Weights of a small transformer language model.
Training: a variant of Adam for these matrices, 108M tokens, 13233 steps.
MLP neurons of a small language model. Each row is named by its layer, matrix (up: input weights; down: output weights) and neuron, and shows model dimensions 0-159. Each number is 500 + 25 x the weight over its row's rms, rounded and kept within 0 to 999. Numbers have three digits each.
Before each neuron's rows, "fires after" lists the tokens most often just before its 100 highest values on Wikipedia text that the model never trained on; "fires on" lists the tokens most often at its 100 highest values on Wikipedia text that the model never trained on. A number after a token or word is its count.

fires after: " " 28, " would" 11, " att" 6, " s" 5
fires on: " be" 23, "8" 17, "end" 11, "9" 11
L8.up500:502545516474514554449513523472532474492533522474506485459499494509526479492475494542465511512514518513512513494515478495460537474512479452481508480520455557506546459460521491499488488508481464462489540465504483545505485501470510513519493508518474499501471498500470501490506460563521504540503529478516488516525497518499491503528491504447496466542456525510487493482473508453500527532562511496492502526498490498517485478530512467517529483523500525517518469504481526482549520484460529
L8.down500:499502470516562473488488499509527524527473484504474503499520509450520473447524492490537511529502493485523500516465536485509485500476505513532473480470494461485493514509511480505432518478503551559469518546543520510507469517500503517498495487544455494475502490557456495485485503481503527487504520504528500535533497435520500503482501483510513467487540512510520473509469502534471503506474475490531448529492513467451494527500463480482540453511533483532508532520500522483481509490524486

fires after: "1" 26, " " 20, "9" 12, "°" 6, "," 4, "0" 4
fires on: "9" 19, "1" 15, "4" 14, "5" 12, "6" 7, " of" 6
L6.up142:458499511513539517536466460510467507515494547495483490516489507507477527571490484501502495494515487497482512495523505515491527512495461518499525511471487541509501489480520539498483483493514489495521455506457506511512476492532587492465491486506469524498485472498499445482499520458554519509527532512525512487548512446550480509486562486502491494507476489526503496501452490457463532486469498505534493475511462469511467510524476499472516526546527514477499496549502471477491527481498526
L6.down142:499522528474489473554481524513475506479487512502486505526537543541512528498491473474519515506464496493492501529533517493495483520500462537501531517489539492490453490472536550478475520523524486486497466504532515453529466501428509502527511515515499477502490524517476443512518521506542530495519522497515520450470494487451501533494494493490505497523495495491517513503490487460522504489484528506410502500532526485535547509526506528479463482470502470522508493533479490475465493505440509

fires after: "2" 17, "0" 15, "1" 12, "9" 7
fires on: "," 20, "1" 19, "3" 11, "2" 9, "8" 5, "–" 5
L10.up70:489454445487547474494507490513513523482497538472512481506531479531478481504440507525531499499463521474514519482535497539498533515505484485540513478535495461529534450469458487534467477489490459491505473486521500478460504492475549525536463493493468485540488468487487536507535517471462527517509458518516517501520516500520481493507523463482535507462478496530517478542547475493479540512499507454459510529517518546484486506513485535472516501523487524479471519507522509476493516486489492
L10.down70:467539507448493467495507508551535483472476529518508512534481475507497545516500486490473521555471468509488500537529530530485458505517501523475489515516512539466505483448502497482508519510478530517498506496481524498528475478490522552458533492515498485472479476517446476508480512528527522476549522508485515505506482488533483495462498535502522489502495518476499477449493531534481507511485539498484527496512495461496472472508421479489511518468562509495516479494487438512514508465524494

fires after: "5" 17, "2" 12, "9" 12, "7" 11, "0" 9, "8" 9
fires on: "." 61, "," 36
L6.up611:493466503499486483455488482441487548519518530523492495503511434468493520494493530510530446553494517488472516513512487530506517481500475457531493517457521509491481484515510506528513425484521532485510496508496524530507534491497529489510516526573504504488532484464487498485509498484451533483518495507527518475502488499487530480503491491488511507441489465519517508519516478479467471531500535499526454519523497487466473569478528495511430507503528511502479503516498529471493523493524515
L6.down611:461509516422482493542517497519533490522484511468504521471455531545502518480505511475480505476509467509527500456483489547480485504508496512496500467489454505501507538543503514496488485499510499492488500512505508487510510526483475500455495479446542492535540534492447517470530486542533496517536511554511485523493533452538465559478473497488538471514498518477506503478522541498485468491488511470463517489500497529467521495467488497493466474521509523523503520462524508523497483451528482

fires after: "1" 15, "2" 14, "0" 12, "9" 11, "5" 10, "6" 10
fires on: "," 80, ":" 12, "-" 4
L6.up113:492449531513493485484538443506470531507515512471505491510493500500553485492513513539526450519500463495478484506507498499506496473501547480506496512460524494535506463472510461473519489503567532513532522442488505498452542514472527506482468520555496466501525478491469487497500494477492511509493478506487535513483478489486517494524464486522494528435481497480528516538522478532510523462526516502520490508473445506442485508515491538500512478574507500471514503541516507493520503482503504
L6.down113:501501482522499512513485487495544527526509530519476516505509545481478477413505495485528494497502499491474497474467491513502528494494501534490509509534491484451514491510493518516466501502445512506509497518461490454464490470511511474467554475463505530500529558546467504557524477470519486488520535537477492534485529498486493532532533505502521502480455506501489506495496565472502498509511497516504517516494485520540471507482481461477511475539465507456508494515505510474520469422522488

fires after: "–" 37, " " 23, " fav" 6, " att" 5, " cont" 5, " announced" 5
fires on: "1" 45, "8" 7, "or" 6, " that" 6, "2" 6, "ra" 5
L6.up553:481532481502511546493569455457475500513496540490487486484503491483503499511457531509541485490530531450473491498513457506479538458518516507509453492518480543519511460491480525538471467513483472507471541475525498478472488482461543531492547509515494477529481477466489496504489466524516472519509501551519505470539503494494531514504542490504510490497480550500475500515492508484488538497541474481524482520466490525487484476522468517507499484490501507493522436465482506523553529516489527
L6.down553:476528522467505497487515471493503485512525556466545489458455469535504532510483484498493484523494478488507472467523487494502548507467505486513479496481450495515549466505524489485494455511496513492504512435521510511523466484490502502494486501488564479505497514503470484442491489536530464462500545486499512498510475495537497473504553500493516500496485512489512561497544500467490480460535552514484509497490495489517520525525478485504505520563535472531488459551519470473514507516513525

fires after: "." 65, "1" 4
fires on: "1" 15, "9" 15, "7" 11, "5" 11, "6" 8, "8" 8
L12.up197:439468481486494479464475450483484521489546468536532474530529488474522506500489552535506478547511532490509531498532472495481537487491497502508474530524507499480505468491514507459522485486508519473484529545500513518496536515513506543483513454525511494511500483517478506538504479485448469493479543514523540476473512477504533447515449483514512487482523484538493486477522502498452521525498480499529539501474506483484453493499508463492477491487533553524487471506497514451520533482480528
L12.down197:486521515500495509457546481524555496550507491524472496447501514530538477476484506455518488505508500507531462468431505448481460540499471564528503508529456519489512527525503495477514505468516526492465498489522467528450501465512510528503481514469542507535498525493534531490527474482530488493513485478487474510505505516530468497496485506487500497484500495503479489493495512521489461489496537487515500482474527530487508456481514542456506549485474483503517527478497556537481524477510467

fires after: "." 53, "6" 7, "3" 6, "8" 5
fires on: "2" 17, "3" 15, "4" 13, "6" 11, "1" 9, "." 7
L10.up576:501456478502507477476457513475478540490547498516494524504473487500464475502498530497505491521486521484493512500531451525512512507507493498542475512506519460526499548478515472446484476492507491493504547517513501566467537520482533485524529477506481463517484511484483507521500500553482501498521491516473487525473564477535498496474509486499495498457458509528478472504517424467495512568520470494516475474487479480507478500491516532529488505505490532498478469471528551476489510488541543
L10.down576:466528446499506473513523491512471491523512483538533531499524501495508501500475522464499458515571541460500474471516500495500481519484487502495484454547507483498518512517489523468526513518457528506462506523523496474466510492489499545525524534503494489514514536489536565506505506497497490497494509477516506447501494522533514504469499517435521492504538487478487468558452512537507427534463540485494504486454506478504495506504494501499494481464494517510490521509497481481498524442471475

fires after: " " 55, "–" 39
fires on: "1" 17, "9" 16, "2" 14, "5" 12, "6" 12, "8" 11
L6.up335:500522521513530521508545476494493513516499496511489491473475493530501526485454470503465495483529499516477510456511499502451509513490508481493513492569473554511510468436520556492479480504477439499493522483478508494482500506530539502471500543514487524524541442472504486491500499545509501513513516511513502528493506480511534499492531481489491472533485550534483512484475492449457538511528499453512512504514472468508532481479478499484527529531495490492489509535473488504552546491509562
L6.down335:502485470495471458447544453551502466523503528446537485515542484519469496506529545520506480497466474496516527487546523531521519511509521491517513547471512502464474478474504511493510484512523534527480510495508492475522507480444489526533464498517519486478475519486510485512492483530473481474505516483474512509462475542508454490511463514471535532454465509474552531491520517516537532470499486499492475540501495477514510479495463508487459522503493495514533541530522449485486511504502503

fires after: "," 39, " However" 7, "0" 6, "7" 4
fires on: " but" 32, "," 27, "." 8, "1" 7, " however" 5, " although" 4
L8.up442:457474488494524481464504501457506535530497560497517509464475474485516458515473487541511471509499540513489529542506467530515532493498499455472486484457556506515550468489469479497496475496525517495476466528476488507514484524479519491489516469534518459496527517484505464471491436501492519508491521500531499547493529482475465471536527498511522505472503540491534489512532457494522477532496474523513498468516511519469473520504506501499488498508493525534488484538509538462573507497470502
L8.down442:494472499488483498509483449484464502549498549517535515502466551544536482539483533531517515496487509506503504549489539479528525515498509523512502497485497473454527518486485520507491500540501481474535505454514490508539457518498511519495484501476492452520459490493515487516541540507497487515519500491491499536491509484518480468514531481472455498508472507503465505475499522487489490466515485571503513463472479512490468479529488534485538475524438452513529512491535477505483497432472476

fires after: " |" 30, " the" 11, " |\n" 6, " and" 4, ";" 4
fires on: " +" 35, " top" 11, " lower" 8, "|---|---|---|---|---|\n" 6, " American" 6, "American" 5
L2.up377:483501520463498563498507483454477479525524512482495500517488499518486490523515494459517463496510483514466499490492479514487487479498494513501568560535539514438543510493521492491488469531509497509514548514510491501487522478464536536518512511534511486526504455509481502483476554499487512471510508465522472498463483514508520450518484506546509496482495479547510494547496478493474551476529484465472468519507467484479495521499495484508497489515479564477507508514468491441494524488458547
L2.down377:501488500565521489487502510530530539471506500522517495508500480489504515498472500495454523513476516478551485520531494489494523516507511459522441485452441460522481468508494494518482530454502505483498490485491524496493475525531453497447520507472504514482470536483510495484532451521505506521483466504478526509543533496479494528474496484458475491516510553474494506470511542533546480554475502521551528478464515520534522454495488506509522521495524471529481500495541511530503490518514472

fires after: "." 86, " result" 6
fires on: "9" 18, "0" 14, " B" 13, " L" 11, "2" 5
L6.up599:464527503523521518482477536451497525490507476526494492518492446542501533549487535481489533535474506474465485488503498526484456490532496478551506506497520509483474489517504482494450528524491461547526529506478501510503546514462496471504535453500505462504513503491506489520497470486516489502476496512527495524480532472469495484546504492458497489524474486528469473468460490515488483507499496528529498533439493481479510538465462501523485444505500521519503469527545517445520501529498536
L6.down599:554511486509510478509506516505498539514536498517466513478486495466543491555496502495539471489501515474520504498530492468500557486492519510479520466507524485508538513475443521477495558526472491466480467500514496475477496497476526510487533501479486492497521534511486504475465504474521454516450516476456505480494489509509511473507475502505503513482511526484470502455526510491469499482560491520493561463542509485502539451502527522530493570510471477512487481473492476459467503487517548

fires after: " " 36, " |" 20, " en" 8, "1" 4
fires on: " |" 50, "l" 11, "1" 6, "0" 5
L11.up32:474509530435482501501479501506490526498522555484483534496491531531474524497488479483476474478548477485494521539538468480448456495548494470481507504499495500549491511544468492534497511507490497493493516490455515513494488543505458513465498517522534543551464446456475527500522504536508524485501519491493501520521493502461494499498476502483506439516528523503504494516477478496479459466530476485467517546516478467533524507478501505522511483489504508532508542503536460498502481508538537
L11.down32:530479502501476477506484481540525499476510477505570494501521469512470515462459526522542468495496524475510517476480513497495521483467504505490510512490499532483522463479499516500534503509507488483473538499472538480492508536481439522452536521476512472531448493527454509523514521533543440469509491457550495516497533491503501475523521505515508524529522484513488490497488521484463505520572488476501461483471534508466464496520488507507509510520506549501458484446494524521484502481511478

fires after: " (" 26, " Re" 10, " under" 9, " un" 8, " According" 6
fires on: "c" 15, " to" 13, "h" 11, "st" 8, "in" 8, "with" 7
L8.up63:476488502496527531512527476473514458460537488503507488524492476525541477500516499535507510494473499497483485543511479511481501496527485522527521518464522571490489487502518492495453500495498527495536544507516502464510522504467500525500467516493471437536512471454492460458499483505524497496523460482484529520500528490474528475553519490502487458431526475436469483482536490512457499515529504489511517501502501479492482495483482524524513480481550482553478455535502515525488532509477516
L8.down63:513489467498522498494516531427460522525483529535505527507526470517476485443516492535463460529500538496489475484504474504525487488492502488473476491483495505535521493522552487553453515502506497474548522495506512481504538504500533484493500495524500488508497545511503579495556548454487489507497490525497504511544545507487471496484536504490470465481521496522495489519454500503502504516471515498500453518502458507522540468472460525485494508489472479485497478496541500487484440503520493

fires after: "8" 15, "4" 12, "3" 11, "0" 10, "2" 10, "5" 9
fires on: "2" 15, "5" 11, "0" 11, "4" 10, "3" 10, " " 8
L8.up323:531457514509504430439495502512494522481506482543495493479479519496480554565524470483515515478475525486520500500552529560481535496519497526531492522499527490506524517475480524496483509459476517482486506459499514449460525507480480536499521491478497477519518486521478504533550495512471547469533501517502504485496502445508498472483498490503434481475477470527505482516508459481505453532469479507486487504478501521483485516478516498520502514525498531523474528525494520476534452509513487
L8.down323:520504517520542503477492507528529480483486488561472520489520532502513500492495463471505545482520480509516498509465528520511454480482500524526476504517483480480503522498488485509488464456460511513490497475487461517509534501488428497519531525481539476496475499520488515491455514516434527515549481472493522501481508524522492521475487483469514551476483500478500534514474518510489475496543496481511493504537502520514555485487540496519489565509433526482512537537501521490505479472553463

fires after: "0" 28, "2" 21, "-" 15, "1" 11, "9" 9
fires on: "5" 20, "0" 18, "2" 12, "9" 9, "4" 8, "3" 7
L6.up333:451482494494496463461525446470509526528517518511494487509484495523507522504473515484522472533512537492474486481512503523507500498509506496554477492487517510464526488513504529459482497471477522514521535481508511531467574507497510560468502526514495444534493490484475481490525484518518523526502450502494476514456473498506481472537506494513493504465457505498478495489517480475450513486547496485496461526480512518418521531453531492533479469502521557480530481507522514471484500505521499
L6.down333:529497491501491499503516522507476456506479529521526467451530484512498530468505528525526501529483563468496506474527508491515495482541508531497501513468496490537530535541549513530511489451520473495566514526514444476482477480464572507491490526517513516517516479434473519488518476478462488503481505504495489459484522490505489490481541482506488538548453474514526532532521484490455481497530506515483499471473504510491461520483506473506486463505515484478506459497467507507510524486477508